MLP neurons of a small language model. Each row is named by its layer, matrix (gate and up: input weights; down: output weights) and neuron, and shows model dimensions 16-143. Each number is 128 + 32 x the weight over its row's rms, rounded and kept within 0 to 255. Numbers have three digits each. A neuron's up and down rows have the sign that makes its largest values positive.
After each neuron's rows, "fires on" lists the tokens most often at its 100 highest values on Wikipedia text that the model never trained on.

L4.gate391:131105138080083137140109127136146207176130086139128144147099186125123091156140192135087101079146176118131188120111112124117124091168151097136137093148143156134139131121124196151098155154158129132137200108142150104121133128093190164120143115130121085170091120086118097138171113064102158116086167164119147123213128072186097151155083106093120130099098143154164181161179150130136172161135
L4.up391:119074048087147128124150144126195076151062096077147120167067176089177157102115174166066096112127157053142096157159108146106108157141132096130146151133192125102094100069103143128092148137155117108128140121167165158136082107106188139137148101096168095148090127084091140110126147085078111137134131129124127143158138112113085128159151107121113055099118115161169138180158108129081130128152
L4.down391:119128136091118100135149137135133109183143121121150106131107142140136177127103093115172087140086124103176107175121113099160128165126138178150162186099111159156170171192088075106151072083071140130131054071070107139110088146122125117152146164163160153140163168146068083071122154184180147099186137078104132116154084131100173131108130126115129118061122134119137090124109106101150088106115
fires on: ")", "ğ", "|", "American", " |", "-"

L6.gate199:147122171120177180145087130146151151078124122165135117118114112115146149057146123167097125096123091127062123133166108141103080148175131158079120169093097113169119100103103120106181104098113118077090106143081122068127131129229126186110090105135139100105143154191130173093151103153137131156151158170100120142150157160125139119106218116202152123144143141106125170067121113101105188109080
L6.up199:138116075183109170102088134174142167037095129128102142109152121137133129137115158110118167143081138153141168121157094134142085108150144151051183168080080154146099094166114155100110156140143119113076144111114093164116115073173121112125048111122151178174192119137121098154144099162116155147160133111117134149143185220142085093123098150124107083102141111148059155062121153119141148119137
L6.down199:141150081149128095129173090116145150137148106106106110163125133122132118148133165149202167178108160144176152099118145142143138144104133097177141085203083120114152158110127113105162113112168150194124150178135063136146143121106121099122170117089160111118151149144136100161090153140171161086138151125162156149128151164169091055122084134089107143071120073157161143115175120077166056146189
fires on: " as", " Ghana", ":", " and", " University", " Nin"

L7.gate393:123117124133118144095102132087122132125093109164148162147123137117147116064143083131062155133101071096160165082116129128130101129107169071150080133098113172095152133115156114180161132137163120131134119116088104123173134148119068197102189136181114117102190110138117116104123159175126138170179045075136204129107130121119175212110174129113162142087093146122117110172144196156141129130155
L7.up393:172118129139104048127184142050097131084127160101152125096111087163079125126180134125131100126108155074102115107158121104121104189148074151181123169113130099154136113136166138102070130091082155141124128098112133106123169101175111125072102080135148095113123154117101136117132092185100138143177110171106089208092114155148076101156147170142104116124166090121182127141124119159207111140120
L7.down393:134123173129091131140075112114080135155157168128180108087058102160129108101126126105179101095102124088136139103124132143180086153132104079129102071174153065138194086125126113125058077162130106181164144247116132114127136144143163119121139113103091121153151113142135172122121117121140159128127175130057109208116130146092094132128114149172144128150100098093178117144138052117115112069112
fires on: " and", "–", ")", " in", " ("

L7.gate439:153120150051069117124122162089117239113136137175152154135147158149102187176152124128161120130106069102133139089076140072157137159101137139188158102141112114108121094097126100133071142061170108102150090138161077128158108131136110118107132112149127085105100103137110117049104073129122133153158145126131138110154122099144184127174072130154148121140086172106178091101120108163183088119120
L7.up439:161086119113116162100216136111101151157169128090163101088117175102098105100119098153106139126103103150162120085078138093101111114157103123150140150163105158089125094080152139137077110106066094111091119057087133119187197159185143077101098097096116123096169081134113065130116131106134135109138101142121113124191135084129083137130139083166171196126153182124136110031126115102172150145198
L7.down439:083133158109125158129162193109109103138134162108156143141095132170143173088130149178136102109103138099150126229172134099070117124078160115163160130175132097143111075129131087119134150095103146129129169142111128150156139126136071113168089112131123062151107103077170203076086108124120134109119190141154061126116101167131133160075128104148191137157077114152162112117138122153180104112180
fires on: "-", " and"

L7.gate56:090139110092156159120108159140089177127119139171149148150106094194125140123108138103165120109129159113166201094081069087141100121087136105113115113119139112097137174118071107162086073144149140143185108115202132136143141126158146182138130099121100084108161161088053088086112121087124122076133155087123143094132134103137166120131150101108158174128083170161099144176115100149129174144128
L7.up56:068163141089094144199154110128112159086215117147089143064181084134141103145070104112120116140097109166131129158118149145132121144158094154166116106100100145115095169082111173105150113147098186137135140089145100102118124121090135137081133073144117151176123176096161114079096153193127134070133079180096154107125151112083109124150190175163165146132120138126085182073104139121103104096089
L7.down56:157106170111119187126168136137088133150072078103094101205142108110068168141146143132119164115128108173149135118093128077139114110084113128145070132122153125104184129126149068150119146154110153083187133105130141138125159157045158076146156079135156098149111090151177157151085096128169099093102157111064146164129089150138146122108109080093115149153145048163174109137095151150118123157092
fires on: ","

L9.gate79:124168135126131115155128116115125089179132102102176108128156110119186143108092107097148108076151106163107097111142125015132112103123101093130116132073094147133187222083121154156144203109086129125113118133164119137195142131127104164120094161121141137172111101133127139126123148147118147143131070083105062164104154184088153155099189153172159142139094160137078168095080122066142192148125
L9.up79:133096116147132208145084145136141150194141131149116152137092049164126162096129122166106113120142192157114119079098107109103096084143154120155102074058129152094084171149127178153109152120139129096138130120128167140089128094103151158125162098135164148129054083156121172136159174106148160164100138092135096136152104130103167198154137231117137135123127126130079141120109070081110101129138
L9.down79:119142134157152187136105118190109087129141105106076092133122124071084112129056112124084169121104126120110140057115105121145071101156132136117101100101144155113089128094152147191139156091132150160092153163194113091126140168139128124160081122158147136154146116148094143158128138152130116179046149140115107134134139107107077179096133083095146170109140159131172143152121206130179163126079
fires on: ":", "′", "°"

L2.gate444:134167151169138150153129147083052125076138037105169120101138143144153089139163131157126052123117099120122137149082171131092159093136152138093095152151141128091144123133106128129110149140163153180107120169200151073087159170180117098085148087146173055129120113126120092114121189079160128144149112129136094121088063087152165121145145082127123117127110184045114156134079091140084153162125
L2.up444:117167127102091105196136126133055119138142142158115039143155124136121148127145121186099133172133128137091071144077159139139086113149140120162151156198137116157144134115122124113108214091142131116121119098132124128064075131141130207099181171135190090112116175093152113088134158163136099116107123105103095138133054141109172201092146127121184083159173157178166135163135079139129150103061
L2.down444:128141109109114100158112107165074131155118173197113025153164122182109148109132121194136178142155150160125086140078141102139092138141133169166123140115151132138153167096126105094106183113120098084162125100152086144060068128118136231128148167121143110148121200120149158081111122160140135077089133125097105110141123147103174173115150165123174061144154114187138121146180120126138142065060
fires on: "\n"

L7.gate375:129091119150093172103142101159146138144166128142108167079122166102130117073076138073118169114203127147133087144115103132123105105113127164095121114091191086049188141142162193129154146080103091135123082142162123094084108118184116156136065163127079077151078140070141115086111103169119129125144132131127105128138165089099154055138175177114113126120125131130181176107118052079079164163152
L7.up375:088055053129077183096073175189123079177184106132113110093209070109135183124123145074103072110138118120136108121151117122149117128123099141167115133115152145104093098119178124130212156101177119146145131141052167101187147091124090109135142080191144127096119151133139158115096097148077151120145143152109133117140186202066081108108162148101139117103118155162103146137156101109149155182118
L7.down375:122161111141160084122095060117103132192100073155052111151119132134152097089079141094094077139159151108097176132143158156129119114115105162109121072159151144067112137150149082137108175088138114107145061172091131152106091077086117113056154130104097081133126139083163127082158100183106140142139101108095179104157068157097144142139193133108093187112140117129118132130096124157104126150116
fires on: ":", " /", "^", " or"

L9.gate249:142078166090110153099092119109116082133139116065142089119173156092171116118076116096155121121132098140075140118155150159179113144140131144164147170101095143147159130159135169171150143050183087137063107154134114116144122107183088137116176118128188122134142150160145172105121119166142127180129119146155128106110150123099133116107195202157072134147145147057134131109190060115105127135149
L9.up249:051106156124091170119079106099128057119134110137180147156166095188146209114158132125139117112114145173067164112110160176178179150095104121158156096128144144161137140132114131161143144101091102136143150104128180101167096064177111147095147109137139098148129141100114168135112047062109182120169085065116108137099089090159197127093136073088103139162102171110142078097131127112165117100088
L9.down249:197108159113127088146168116083099157175112116168175146084110161138140129134191135113154094106203159137141128094138160137122156110121111115103079154175133152135170128107121092130121176102122118096081092083144114148138131119115126087175109127141075186060139106174113170146148151087132129164178142126108159083094093191131160116124065156120096094129145139135083107119164192153186109069080
fires on: " on", "\n", ",", ":", " in"

L7.gate248:164111169165196167144107108118072129161131121073138125184111090091160096126123132127140087101099092167117113091133176117069157131137129087137059187156149156084145105137170171154164099100076189139173141103137185128167109102119110147147121203110142179108118143078118132111140085171125093123116104141160114074151144144104111085154184157111116111103163157111139109096128106117149180196180
L7.up248:094131164126124101026137098151161128128126142138093169150137157111111109138142129179095102122126122140052085093181120126133138128130114174172179112101146181079122107136105101149100154137122064188198166132117131132136146080104196154142161163160165100146167111145169118095177143181112134144108117131147143141154144122144101128100133064050128149073115187134142143107108111077166170194116
L7.down248:189090150145100147148136125091099122181085097187109068152134073101086081193138157141113096105131122118182116118064143070146132117100141092098118139099189160151177170118174135086140158088099159114146143103134122127114113085081071076160129118113096108108070178133113118120131076130098074140113119094117159145122128143163182130129076112153087190162181093146135188110111074137084131039083
fires on: " the", " United", ":", " in"

L7.gate171:121135143101171119086141126098113207134159148148117125116158159140126186178073090109089069185109119190134135115103130109124132132126101181154142101210055111122132123140124157149097166193102096100159089097091107127126093122112131172065142174144121142102120176086117069134132100117142159177105183142167128149120169114040157153120095142094147134178183094129180131072140096130147098124163
L7.up171:125166107127148068182128160138169096092141130131142141126136143178107102137171156158165172141121203087155151113203088165170105150136179155166105167081130115160163156095179074135153179090184159140124137158123122110131136139105197141106158154158176158124162075093163143135170108092160158094110145127158146128129172155111157108105087151137131034154154162097113117155183132126140154064184
L7.down171:102093168100137113140127138122134157140148098148156066113171112102203098128185182080109148105114146117162086129116151147126155090084114102125106114102085107116148069130115142082166127152125088115118171211134107125113169171107168065165138083123175136126155125089168072078183140156087117103120133111146166091159148114132142047101162099057116106172127142118104139113201129125172160069187
fires on: "ed", "d", "ated", "apt", "ced"

L2.gate79:133135143128142146119142153159146115098160094146093095160113080213089142112081079133165184143128110120147160109145115180134133084126119082146097131134140082151123087128133136128240136170148126087133153130129052090148114073129203103179150150119133141133106124153141106130118102155117094135092122110226131119126141162222108104116157168165102144170132144146176137138114069153193129146068
L2.up79:139154194109066126120120062092123183150127191111125105117154107133181157115168102104104070096149120127091096090129114165126151130115103151047170121109150173106142121151094169076133136142049102064063128170137175109161147115142115127096123134142108082125112139173134178152069090109131184135158158097119081110119122140114135117119129141176090140107110151118051126120168099064173080090122
L2.down79:137136114098119121142112088099089139146125186114155177098149182110175112137170165087033055129146129106135093180117125091104098150128147153149162151148129128101114168165091121113052116111094132171138115131141178169139151135138075164099115089062105065115152132101132172178115136098107153162150160174062140083155131086106133147145102091106097033080155147126132112151183186115124120111185
fires on: "hi", "awa", " dep", "win", "ree", "spe"

L4.gate241:119059102157097135112138163135149165135131096145141132053069127108104125093146136130088091095192121130184176137139085135075161145157092145126160187038119112131104084132166171160167157167117080194104113157045093107098133145090082079182162124102129113111118106120153139161116082113091142089138135121187118126090075146123115086121151164131091074114112116080109124076157096141144118111121
L4.up241:201107162130132058104124166115184118146115143153090160106093130157122178118186151126131137086113166089138136111120163126123133215132120109127125114102158092123083150144183157123112152073123143173093110119151120117093112115049067093202157076189158144103076126152137147119143096159120118081137118133140145164171075139120075100125160159153111141168145115123114102107117160143088136086086
L4.down241:135190129104139128163114123106135072134098138127121148170198109124144174172113165108152174194087110098058122145122179138160119169161151070118079068185116141118115149151075102105092123119151185071143137130231151113121153096167151133107149111165148150189145144157148113133115163126187109164149128126088163155177174107129140132093130108118135194135121134138155090159075143114137125118127
fires on: "se", "s", "y", "th", " night", "ke"

L7.gate53:175110113088156146097115120104130122125152117111078044115133205086110187156140160147168182119091089216062126076089139187160108117121102175151152155139117097147143133182107117171161102137150092114141120083142175125153173111111197129156125094134125146136087114184145127084136098130083121159054061151103087159163100089159073051102123168173139128165134153124116171193146130137145101103110
L7.up53:144085160112064146142134131204128143121105111094151073080160087159109170114151108119145205107177169131142194117125121134154145116141150143105131115105148107162126137160155201131095171168179092139100176128154089122084119111129144123170079142172114131195033107133173148096165114160087137106073108147155116122135146132136129040144115158158158100122086197129153150134124129141115134116190
L7.down53:100177078138118085148133146114112117142173101114097216215100160109144108178114124156155073117110083083131084079112121088156089125149083223155071159099132148095131103113082067119177100102095173154066100087148180118183126160128174100145144111115123096071178102137061132134072124125152140097182123132129168142068098193129157129107182123105098118107149143118127097128150115082151125125121
fires on: ":", " in", " and", " the", " to"

L6.gate63:117094116163109152084149103115173193124139129115116174119064130130169138096160097107080139160129120139115180090127117096090091128117138117153090072165102109137134109146054065138150178132060127148105109109062128123102083081112132160131134201055159133144113157086129146100070115110132201123120148099169151159162169173138148147175098179106159140154136105137125167105139156198143147111061
L6.up63:100132091081127105151075103099089154113099098150168127091114093110100086091176080063139104115145145124086119134145152159177112139119142088149132137140161121082098128134127149089113093117108098131154073122138102159176194162116121135139219186142174161159145033116050112168108154088113085122180109111107140080082186141173126159088136154133183165146122165128098142072090105109144143095120
L6.down63:142152129225118095120121173114168109109119109139130164144111142096096146150113123094068127129102142162121110151173164210130144120172126117059142097119094187177163148165130104147114100144160073123132124158130144151179122080120146146095159077145092129084121159107182114187136137203193183157094129109128090115119112082132180106115144155086104104030117139113178091101142122137173116156117
fires on: ";", ",", ":", " March"

L9.gate375:129202113121132107078146115158146168140113113139087090141098174076142135255152153111180140142104144164066124082114137153115127105120145146199116128159082139155089087051135091098102185106158147167158160122105084154081115151144135092176117153102118102125151116109114165059108107189109104096135123107127138140198083203065149136120161144117123125148078148142133139075158124155106132145119
L9.up375:094107112136146120026111202144197111166122089147161142137168129086142094101112098117125162154069136133116086112154180126153131171152116098160119134167133167138094115107155125177105136067149124157146091154187111136184103133089125127108148146119111090129091119079160081112102173136148137111065143071179055164166123063115102150135132144200166133181162184154187137101132125097171139116147
L9.down375:111167142107117159143164119127122099122128166098087052220074085083089134122192175093123149117243076088117127126137149088113164108123126133109093124101079149142125118029155112115171149142182141106137100156108174142122137066089102121182122148101146176114110130135181174118155080138165145144171128149095122111130154168087129145081137149089141087141117071127107138109089139134076148138157
fires on: "-", "vi", " =", ":"

L7.gate194:091129131161168111097100142105171105141095070168105129070191112113133152146084054124164047058166154086105099072125136076099091088136101077126169106135137144075104150130188128163149154154120103158135110101124109191123084149120170139111134122105118133071099160172122174126128185126098093169141140121130127152143170168102111143120139155153094125135087145133089088102153103140157182090068
L7.up194:181147090136171141098138137083102116159163162179105106101083179184108104182144198158159129118127149148196110116116107095134156113085127101086060129140108114102077175120081102112136101127111129146172118124101110070149077120189139150143111147172131154142104164119121130103121108080165166157081077112128090181085084131176140142146148101118184119129125201139143145149090188148113122095105
L7.down194:089100157077221129107162146114109115101112115151207160090150136140090154180103084111169094054135125095134148102120126138145110127120141078126110073143112206078104129143108170061137170156113097156148128124089117106159164085136153118169130092143142153087078191083083131109089144096139170176123123072078098108108168183111122102072131129176092075148133131147167137105239130128175137127087
fires on: "\n\n", "|", ".", "\n", " |", ","

L4.gate341:112133117067187159150117114171143181156152123086163101152129170194140096155125082105148119107121142099120144113128148115099132148119158085134036183129128128151166096145154190163170144135166112121097108117118130116080120112137152134113112115066059083141143148136115180116125201136099115096135151093074101128075158186158073165135138111075124133123147163149051129167146092106132142151105
L4.up341:128166135082191137089180133162069125123128141123168104129114151163071044139107081086148145082107115175184078151133172123152103120092092093134074148130144118102141154134161151104108101101148088114175174096133104150120117158123091139196103150105169100077155162108152143133165150104171124071174140078064142137126138172144118156098131170113097140148119163149138090116165130148185109153053
L4.down341:106131105154133108087164155146096103130107111146154101110123127136078062137120124095168153118067105192145101165130136090135090110127072127139119083105173118084121155114158093096095121094147048121210196048157090149154100160129114138191118153091169109104135168118153145143106085103161149086153140103107166124189106148151171148080132147081100148151105135147164105091183127172177103127056
fires on: "\n", " ne"

L7.gate384:145126148102111142147056147160141188154150120163118145073142119147194094106110182203097142196083117094114137074096044081127136099116107107154106094122142090169132147202136165061132128166135101170142104142132149078140142110118112163149148093102124106171138080139060087101132153133175159127146185172139117177189150175096157171159113100090109124158165164144163130120134119139146102139147
L7.up384:159138088090086090167134127095128190111149101114094121097077115140095099164148143125090119134162080122172136081082101151076118120157152080137068098111134131122193117135124060178136128157152131084122112046159132144134171147170138100117119143094098062104111149154054130148127121110157114180122119151120148175112175170063090072130098086104162165092099152151131093119149065095075150134133
L7.down384:098112089120130189108100070139117100193159132151225159111079190088175115077076122175141116112090133111150100186109139093152127165135179147148088136147094129147127136152177109134159143111134124128129155068150112117128124112037192123147097077117131165146113079170123116163089124144111127179177114177151073122109071123122098167127083104145078131099123147123125115169123112165138102154134
fires on: " and", " to", ","

L4.gate83:134127171126130114105173062113090149091149164146148071076102157156150129166147138082129134074135104136128189137158096135114118107137174109184082092150164093155131148095104125121134076154114113040103146168140085121179163093098099092130184126111113103148152087165193121111127054155140107095092163130165146150111095177145121086166146156143131145074172115096100126144130116143154113128078
L4.up83:178154121211150152121144076122149095156151108061149077144222168102106118128170111134037111122078108144151146148115119087143135142150166106146090177136168159132079127133044113133143131112135102113115116097122083103107144104176072134164118094130197097067160091140096180175102140135130154146105126129068142148139112121117132140182142101144089129101138176103180078165094111094153146126103
L4.down83:145161076107176119105128179200129120102093059150129125240121168125146127099104174079156189155151110162118030127127087154115124077084152136117146082153136117103119132129153155157131160160153099084075148146165124108112131166108129146074125133076104137098165144136090132160133115156138143149176174134106117081057122125136138161168103093121101160109137149121106124096179128099127125192095
fires on: "t", "-", "ter", "z", "yn", "er"

L4.gate328:108123108139120126116114067126140167149098100139123136134100109065113122074124099129113105143159116180135156112160125082108052112155105093090077159109145152131165088114132127180117159051191183132123125158146136173151119107078109179089135141142126089076105153114183118116142058136159146153082178091166077110169161104130123099120192161122213170138146132142097087164139139113137111152136
L4.up328:069105125103110128072114080177153091154101138111139140116093099085106090064125096091135144121135103162115140079131174093091074131126047096149078168088181169120125123102114113197116161084179132131158147160188107173145115119124094174107143100134079130134074152117172113082067024114120144105114127064177079099113194084106148094143130172173156164148090150181097115115098131151130082113152
L4.down328:111121185119138135135139104162109123125156157140114111118061125112122104124115108093125061082061144171116190080114144123145068115122106183179120082107097083145125135165151119115105117143171108143141165097132116147105121176118100150135117141088163129178076132097070131145097155108242113215112095049162086087112158122140138165183138128140163123096119133171080118164138136160133113143100
fires on: "°", " of", " at", ":", " details"

L9.gate160:097115104115170141094080127160088090139186128113097158181138109136105111155178122199134172160165165146124131093092127147156119162077082122141161115061141161150146198151107183085151097148117115091076149151100110088124073082118139116145135112085090142159156092135126146073116122190119212129123135170154165160148088151160139112135123151101155089157146125146181155135117118133171066104130
L9.up160:133115111158153150093056148118142134145201117096127119080119138091133069129126189119092120138131178119122083163084114122117084143143055134142061121066138110113089101149147134116109177102191165153163118085177116116152112172166138059096165111137121145110109121120176083137127144092089134071146110214161097157130208112150112090137142101103139074098100140107142162102134140124065122152153
L9.down160:174140133122092118135182131089126109149115094094097123149087103106144125161124137105102116116085123151151180198170113095144155090152154155138103199181133166148087087120118109112162140089173121123083146010169108087154091050131197153067136091103155175142176120111145145121124137119162068126129160061106103135102166134119126090139151132177121115116058123160097100070164101103123143101108
fires on: "n", "r", "t", "or", "ern"

L7.gate35:133100069125150196145132135147113133177140109136140178107059191172090137129124150189145134101113141151099123117190127108121097093114166178156106130170167150130132110125098093165153109089069142185164137086120131084123154150163191075150078162081142145053088098057095161102113150097145076174081080114165167148153177145124112101167143118170111098054108146158116082074149154111087140113128
L7.up35:184158103106105172146181131166131125155139130121096165155122148134172141151156070122114110158149086145125183100052171115146161072122139148169096106109041170155059170137160128160098142143122149117126084164167121156153117160165154165184142077172116159194075158134121150132160114178098148167065118093163135155128108134127219126089152138138128149140117100141108100176137112138156066133161
L7.down35:152103037105127154115120101149092124145135104090141074136153187134098096152161154139126162055110142108120107112152140147161086133175127173109127136148190200062151069132151096089213100087081098160139122054141124130118172114168108079135123124116164161110146120093130075094126192141148095150144111145204115119140140109134100110114129127165082099160129183152128127161110151108176150095159
fires on: ".", "\n\n", " |", " to", ":", "\n"

L4.gate161:201145059161096095097056152091098094124114108134156085151128178102134087140145120143112133168135163082123145113159144156149166147106087159089105158148113160138139126101188172154124133091117118112185155096074161097085158148161129085152108144107139096123144135194077101146121145172126096165128151168149130156061110108125105103133147128127136060134196095095185096148076097119091166139071
L4.up161:176142124162155050123091158145152139097163089148101173152158104075113136179155105161137145139077164118122091132172087141062119177148091078120151204150086151164077142097148169158165172109150129094123112142091224078118112179129132118140099099127141175072121167159111129170099158077141088114127201150095134165109098186132131151152157140128123125152179118096148112093145105140108175082083
L4.down161:097144178096123193166176109116180187088089119109121132111090092145076156092091137136130123084127102098152155201123152122135089085151178099174123078100148107116108171155112106079134091159144168145108124124157086158096141088064126100145155151113051079159137126174172119146159116106098175138147102105128165121206181101177110137146114148088156193139111118136141187180130200076177136114153
fires on: "ics", "s", "on", "y", "200", "ies"

L2.gate54:135090151069125199147174098135136099114148171124210136130126150109086105162151115122124084128098100148138108130121166085130128171177131146088110103115081147142103116158131151185136110099166127181148131123133098077157130136150089145103134094099084115139076135115134124112151168133102106085138108105117094128146116125201104145177106088118142137149147203137046113181066098146138161114148
L2.up54:136182149077125150104186135148077128110121169137182134101153136124108092124128093126149090065141066131151118146065168119164134090127160068134083129131101185143085094118147144129167122061136111169138107081130118102107136117142100104153121072141114082097091131135081167102110200157092093115144062132129175113133078140208130142149117174130098117102113131171070084183126089151133157120109
L2.down54:116135117117139165154163089166145133084085112132168121098160128134139088175140139103168105101094119123185112137139145099151151094132131104127060089136102113158064095138135131106150173137118114168148152065114064116123132115146104111156139111109085115144102189120105150154122176142125135086144134108117119115173069124187138152175106146101115110140105136173078091189193069157124198138083
fires on: "\n"

L4.gate170:162096086123115058095121141100137117155125088124122095129124206143103142103134157169128128211118169129078159072161128140162115072180183103151113131145125117131131129109096116125126142188114147112100152066087178115140134132145191081166089131197112159113157127156121160145082146069084146140082096145089101099101133139136136084132112168106122117130127074170151140082156149145172115152131
L4.up170:109130075084068152089148095100149094096044179176134130057137080112154169099084109056068128114122142065121118090160135129189069181077146121129148118119136110102108097193116159127119139132096106134099179126113152181142153150137152112147151105127113163164133115108148086092118123113151124103156132121142112075111144101173105136143167186095127110129076088106101124052189167132119128118177
L4.down170:127163170128164215112152189115148124138143169138128149085098112090225179158094049107135133145115100070156113196097124128114153182088107115095141113124173134116134135152186109142130111098136061120120120160181082156089158136075125174108134138070122082136120128114134131070143093157156112130170160132125110136155142079118123161161129096129124139129137187094103105134086160126106114076113
fires on: " |", "-", " or", "hed", " gen"

L7.gate267:101100128099145129108186137116125130138126154154105153108093083148171141088138108165157115161082175131154105050132128089056103142128101147116120077093157120105103129136147137132152134126063155134178143107107152130137148157171128175201114155148108123105082083125100174158132098111141146168171146133132142156198234096174117088112123125095153142148152071121065142070105094124133108134057
L7.up267:107089084102136136171131122151115150136147164059114151126103149129124181114056059172092131110191123135186132132116100178083118125142092084174093127070088183068156093131139145065131126135064132071098140115104110117104120150149178125128185156115152139197152115134147103140100162129075131105154083113114113068174164117084096125168082136065086117141133176135148148095170123050126133180182
L7.down267:127076116139196094155089104158149149103155100127114151134128096128163154157108162135107166163104071150145121088145091170161186131082092146134140153092088135115071141109112143137186096124126166067095094226071124113128093097151155101084153067145135065130164155145096128045160074116133139158112098155170155144112113121114131114140171162136076159178106120100094159135137105141071104086101
fires on: " /", "^", " Lin", "le"

L6.gate6:168132133173130112086143094178128125105101209126137113078163113068151193090096109151156113132075136171121183158104141095156119175119142116140142130177089146172132077140117131140141182121066133163142086097138153143122128131122146139113126125121092182148130131110109182146142199097108166137133096132127153218158118151090150094098113166138166135186134118169153134149161129117094149123064
L6.up6:116161117105124103144095139165090106106161079122157033104114103149170215108082080123151103109108141153117128168112161086144092130118130115192142102123117073141119097140103128057102157102103112149094093102144082165129140132104156148133092096119138142139129125140126160101129136121069145147140101176127126214149142107049118141164150139081133130144113154145214091130121148063056079094092
L6.down6:137134062146087198134106171139146117095171124092146159167105130123045072100139204103112139149185108088135088130156157156117151109119123161111110106165185145085150136175170149152055114134148146146130156104137135129119129122091195085115127172130177089169144094161135102124170097144157182093121098114095080070127092142211095125114131107101128150168146127141066170073142120176185127132128
fires on: ",", " of", ":", " and", "ly"

L9.gate17:133150119126161137123089132097153136166116136088151105149084141141124126100144048112119191129141175144098099106095108118112156158146152168129068141169139132145113204152130154168066130144129091100086190124081155176129155104110133195095119144150165125081120063101099139098115111129122130113179125109170230080144145093127176133118126136144087107127084187150141086130104119147128117061098
L9.up17:176129119136150157060108146177158130149160155107145146102151118103134115102109096138121103158113163110092126134109084104114144173126176080116077147151146142160138122187129134158143124174145154146058105079077118150150039080149116133096118217111095047174092117079119118163065137128134146137102105128158108079105166100125123190159130124150102082152128149095132119096114141106102143145038
L9.down17:095061179093076138137140088123154111149046132149115156130105177178141089141125115090086147158097122085105167101109134124175157090138083127086147117113107111087110169043107092094108078135098086101169135141155125185169113132087110131137172117156091127081129129133168203144121167101098140119156169162151141138155060112171115141124111190123110133168116144110157126124072103072152131118155
fires on: "P", "D", " Sc", " Qu", "S"

L4.gate56:125143121098093146151145067133103149170149138160128076160152118071156115121096077175056087131090075140120122096075104135128227155117097115092099102132090104158081155148155127135155104123123106093133116141087097134138098115146132086114108143192141110132126119143092137147061113116175101067120100184124119121114116085149160096142094178140167101124128102144095128157119109127138093148173
L4.up56:100139112099143107094160106143095096150142184173145098156133162130111140119198114116123098132140138091111097181117126114152140175126100148052129133099161129219088194143127098130144136068098123148139080151098105117088091104119136059119135186139120105137116163189131132088112123138159125088146123204079097122161099111124105089126144187144151106153173093131161106121108134151128037097126
L4.down56:096130071083149151144154114108088076099109165148134062129126163161141174140192144141136110098184160103125115143119107137105088106099154087093207159108171151211152162103136121133129103130131132167101136178122095129121098136174086132126110161100027093122146170165165083096112129109147178150138166087156138111139095121110106103149160128144173083134152148106173097122178153214161106128139
fires on: " trans", " pre", " Pre", " exc", "\"", " comp"

L7.gate208:110171130092129073123130117140125097073178163227157118097118084121119106119127169114149136094100100152142104113112144090138159065120132105130108173129129135087102174129133169125137111086149178068166145116105094119115106177089145130155110131103132143108148123084070176133181098122149144178102140168120115142100205141144184184134110115135163107144123134120182163118093073116115142161142
L7.up208:220128146103129118146147152163144175104143120099126145072136155142143107109091158120064164172160214154173188164140114143178126091138124144152095173143094169133169129156139213117097129159140139109138161098076111190162125069142162107151147138132106092224122120127103119126113135129134182120089125084120093123079189147143161122098129086154142142132111174073165130130173148117205147105144
L7.down208:121151062118122175129071109174145153107087080089111077108166069147144119145114202134125145131188136166143121135088150139164100139163127125173177124064076107129114156122148103108094196132168117131110128091132164128122157122102118144102145106184189187162151167137149136157100123086130071090064092080101145158130131126133079014154156115106104144133122130167079130156114120168108170095097
fires on: "s", "d", "ons", "ed"

L9.gate367:159153125136150163128190095128131108117188124167121115130111157146179140085110151143142148130167208186138165091122069153113157120089150155086079129135104166072120143100116146189111116128112156200102133114125117155137046122102086187171086091135129116173148070114117135136051093118156136120129108148129106153134151087097072126077108151170145137127148167133105092155111125169127188140068
L9.up367:108094102130188133187172165127148114159149076182166104132144067153121175103136152078085130139176146145158100096082122169078102151068148083094102118100081200130132146095091088077133110131116104133136074214133104173129156080116117112138161138151129087136135158102112121210112130164105144106171138154093140160143154071144182176151140151138101136135096159139187121178118150159132148089137
L9.down367:137131143132129110189223121099084157147088091117124120108137108131128082123149153168134121119164120200125135161102148100158170140138126130114147160124106143083172146168090088190130098092129134184111146126115161062101114137114176140100148143130174086134125087132154162112096147093099110179144131153031176113120132145111089215106076115128221117115177108148123132063162132110139087129087
fires on: ","